{
  "n_layer": 12,
  "d_model": 256,
  "n_head": 8,
  "n_kv_head": 4,
  "head_dim": 32,
  "d_mlp": 1024,
  "vocab_size": 512,
  "activation": "swiglu",
  "norm": "rmsnorm",
  "norm_place": "pre",
  "norm_eps": 1e-05,
  "positions": "rope",
  "rope_base": 500000.0,
  "rope_fraction": 1.0,
  "qk_norm": true,
  "attn_scale": 0.177,
  "bias": "none",
  "tie_embeddings": false,
  "parallel_block": true,
  "init": "uniform",
  "init_std_qkv": 0.031,
  "init_std_o": 0.0,
  "init_std_up": 0.031,
  "init_std_down": 0.0,
  "init_mimetic": 0.5,
  "optimizer": "adamw",
  "lr": 0.00257,
  "beta1": 0.95,
  "beta2": 0.99,
  "weight_decay": 0.037,
  "lr_head": 0.0129,
  "warmup_steps": 252,
  "schedule": "wsd",
  "decay_fraction": 0.763,
  "decay_shape": "linear",
  "final_lr_fraction": 0.0,
  "batch_tokens": 131072,
  "seq_len": 1024,
  "doc_mask": false,
  "train_tokens": 678500000,
  "steps": 5177,
  "dataset": "wikipedia_en"
}
MLP neurons of a small language model. Each row is named by its layer, matrix (gate and up: input weights) and neuron, and shows model dimensions 80-175. Each number is 500 + 40 x the weight over its row's rms, rounded and kept within 0 to 999. Numbers have three digits each. A neuron's up and down rows have the sign that makes its largest values positive.
After each neuron's rows, "fires after" lists the tokens most often just before its 100 highest values on Wikipedia text that the model never trained on.

L5.gate704:482541521509471521493496459504482569576484519520503560389504558388554537494465480576539516490560458525546555520491508480431486528518524454492552469501508433468494507532405499595519509469438535536506503550524516430474490500539456550546521583521467522574510564559387519458512534481488568555
L5.up704:462560512452495546499463406523520489510469445511551477462447543498477561510487506552512556503574526466523540454511502504455493485497433460498541446484542496510468466518421530537486472545451533527521533546525559443444524479496543509487574513482539471585564514580467580494516549556524466485
fires after: " ", "o", ",", " and", " he", " f"

L4.gate283:523509495490477403558564502516516550511526500472483546513530549452586481556449488535575471513455513438566518474556522525479532449532493504443466582517545491509440467519428550496446570506489563505464519453530544551421384494490528549542494537511408474533523525534426469535561531414546445442
L4.up283:482525533410568397566512442491504560525503552501533487576467538379533523545507507499535509515435480474562476480506512497520535469554541477520563498544591445559475535522488550451458613418500529526510476523423548545494523483519479472456463502524388501516439520439496480533566449526450472432
fires after: "S", " s", " S", "l", "p"

L3.gate903:492558513505428490488494484488539530463522531518518570482524541519518484509520513520464459455574442471503407484481471523436467496563553526480526554435436467450505506469430458534424539400511445458559586465487461495460508494487486550507554509472479440476472509480508465435412506470501488437
L3.up903:474505496542470501469486540523570494419473480552471552547489546587474490477482502500463471490498485513440576485499441506515529514533608469468489559410508480542501473519453557549478525473535509458488591514490518582527505508473493555482470558549470431477581546521470487431519500527507569534
fires after: "s", "ec", "c", "ation"

L4.gate149:428550489477412469536549503533472511494499500525439544551541600466556478496408466493515507571505492483581487552564594529530536534502497461507551521550519465504455490495489451485497502487506524464544542472518506510514475545473488451482470538452498545466489559471485467463472542487514493427
L4.up149:529478447455548452465497499534497496544542561554533525483558510484440501549453514508510388447477520551585458536447485443468525393477552487521522433479501528547418529478432527545480580546478538460522518518540461543475546520501463567459573500517508526540518494456485513476485505474499543503
fires after: " J", "Q", " V", "S", " v", " B"

L8.gate493:527532496505449561540485485530466516528471487509490520496561474508478506488539504462516505440477508555548469494511570517480488483523489402469531536523530460454430516507433506529524560492518457558586532509560391560502509519494494512489487444433501461463509472530449485485590511451505435440
L8.up493:535510558439545506455528536503457581511606418530455576609471546479456552510505545417463556428460469504538447492524524489522558489531496458519552567482507526512572485536463444514437443527447464508486460499530438466470523502392474499490545486503501461532503432531520501482571526567477497481
fires after: "c", " c", " t", " d", "t", " n"

L5.gate952:517506519565538528576471530492471529512509501505619541480523513491536454565547439529546479462474490490483486515491497534516474481584519517504532441474524487494537491475537537531528431566515492459461505483486386445488433517537455532480489541517452465434491580470511476479513509455468512588
L5.up952:440486501564497522552501522515470485429511482540540538500530533454497434525405403400465406450521494484444506579465536503535521527448492532539426475549526537437556455515509505519537537576439455493477479498465468510506505487519491572436452446440492470492425478447579485508503561520462520518
fires after: " ", "0", "2", "1"

L3.gate1011:448535564524514501536545491528557477462501613498478537502481528476505527478469471537488525520495479553527462436541381505524495513548530504512445549438391482538509504499468490508477463388492450480527531469506543499504501464513479465469489503530456491496446489521496459475491514536553417477
L3.up1011:462534460505475521513532494549547528430454527514556497488484539652548545538467457488405475427439518501543433471441505509464499529505589480449487481498417563486548487468465448531514537463592501444469518484493424486498517514524440497448539471528472450494470476471520502511500443473585465466
fires after: " ", "ec", "ut", "c", "is"

L3.gate577:498614549524463500571486518534471476479515540505483609467455491570490517470440563509547493442546524509492502427487516517424486516545490507481548520469483527509594447490548464505472548460507458505560535463486457509496482442482505568490538535520486488480453553457479479574439458494494573471
L3.up577:454527446450476496579515495479506497473533504491478487464524535549435527468511516443459445442497541525594463449490512415501501518455554534492531583429459486467451570568470469557488561527485490478508485494478525556522451532500509518549533522449459456503491478543496444496536529577546504511
fires after: "l", "c", "ec", "s", "ial", "C"

L4.gate401:506484543464489538546520522514394526438369494526589510492532495471496498460485508564495464538550560496558524553541567519483476553538480544468454471551478428538485524457474508541474471506500512591465508536530458458507467534478506444481469474447495506559486549563489501452508502530439511485
L4.up401:515565570456514522525535409491629526516481535498465588506410574488492511436465500503523543515521465481520497478535431527487492455561458440543499579474511504513469450492507493484477502531502531522497469499523506524509517474531504434467456518482481418508553580458534518430577493542444479479
fires after: " the", " F", ",", " and", " a"

L4.gate109:429540526469444422495552496443530556539432565487509568479580531482605556511464529627534456543504452482597503575543532569459501491493461516469494559536466481507488533438431460493498597454498595524494460441543561479503493497519480483540470553475488559465513513499476460465497490413527494513
L4.up109:451521482466489421431529492523519498532548550477553519481553529440482486454538520455517548457467506431463519467446444501523427496518519467525578522511502468543486519501512560535512485479461511407466496546452432524450494572498493552488555430517487488539547527470485543479541535537519518503
fires after: "S", " S", "H", " H", "Q", "h"

L5.gate541:463480476537464474543525564519485519507568528496475492442508464515526495464488498531567515468540477546457553511533511475423444439564536459472499461481475492463479494487508536526454536509475498503513479528450514461562451523464524540543487555446459522481558463548429468537476530458548518574
L5.up541:516541494531469489502555477477455489467431476476546552514471482484491467567434448513523392404488468472499546539489470409476526440509538517474414481496486497465518444454422495524545497520464450529457478462510529467476486512514431578537449538493535502459541558470523528495493529431476554530
fires after: "1", "0", "7", "2", "6", "3"

L7.gate411:475484475529551429556491535540484550551440530532465532517593464547508512482480429500500533494578495524589475530525479477480543535560434511528444523518504458477463485529515554446453504482481513558514536449534475545528471531470462495483461505487452461578475464477455550468535518532566503498
L7.up411:511515509427509501525452465523452501505493519508497543544463494493535537476472520540507527519553425523559378463452490546468518462452529501604510562524454410518455430419547502523464462453528533552551543473554402450442533453544532493502485522494523482599476551482522545456521466455471503460
fires after: ",", "he", " and", "),"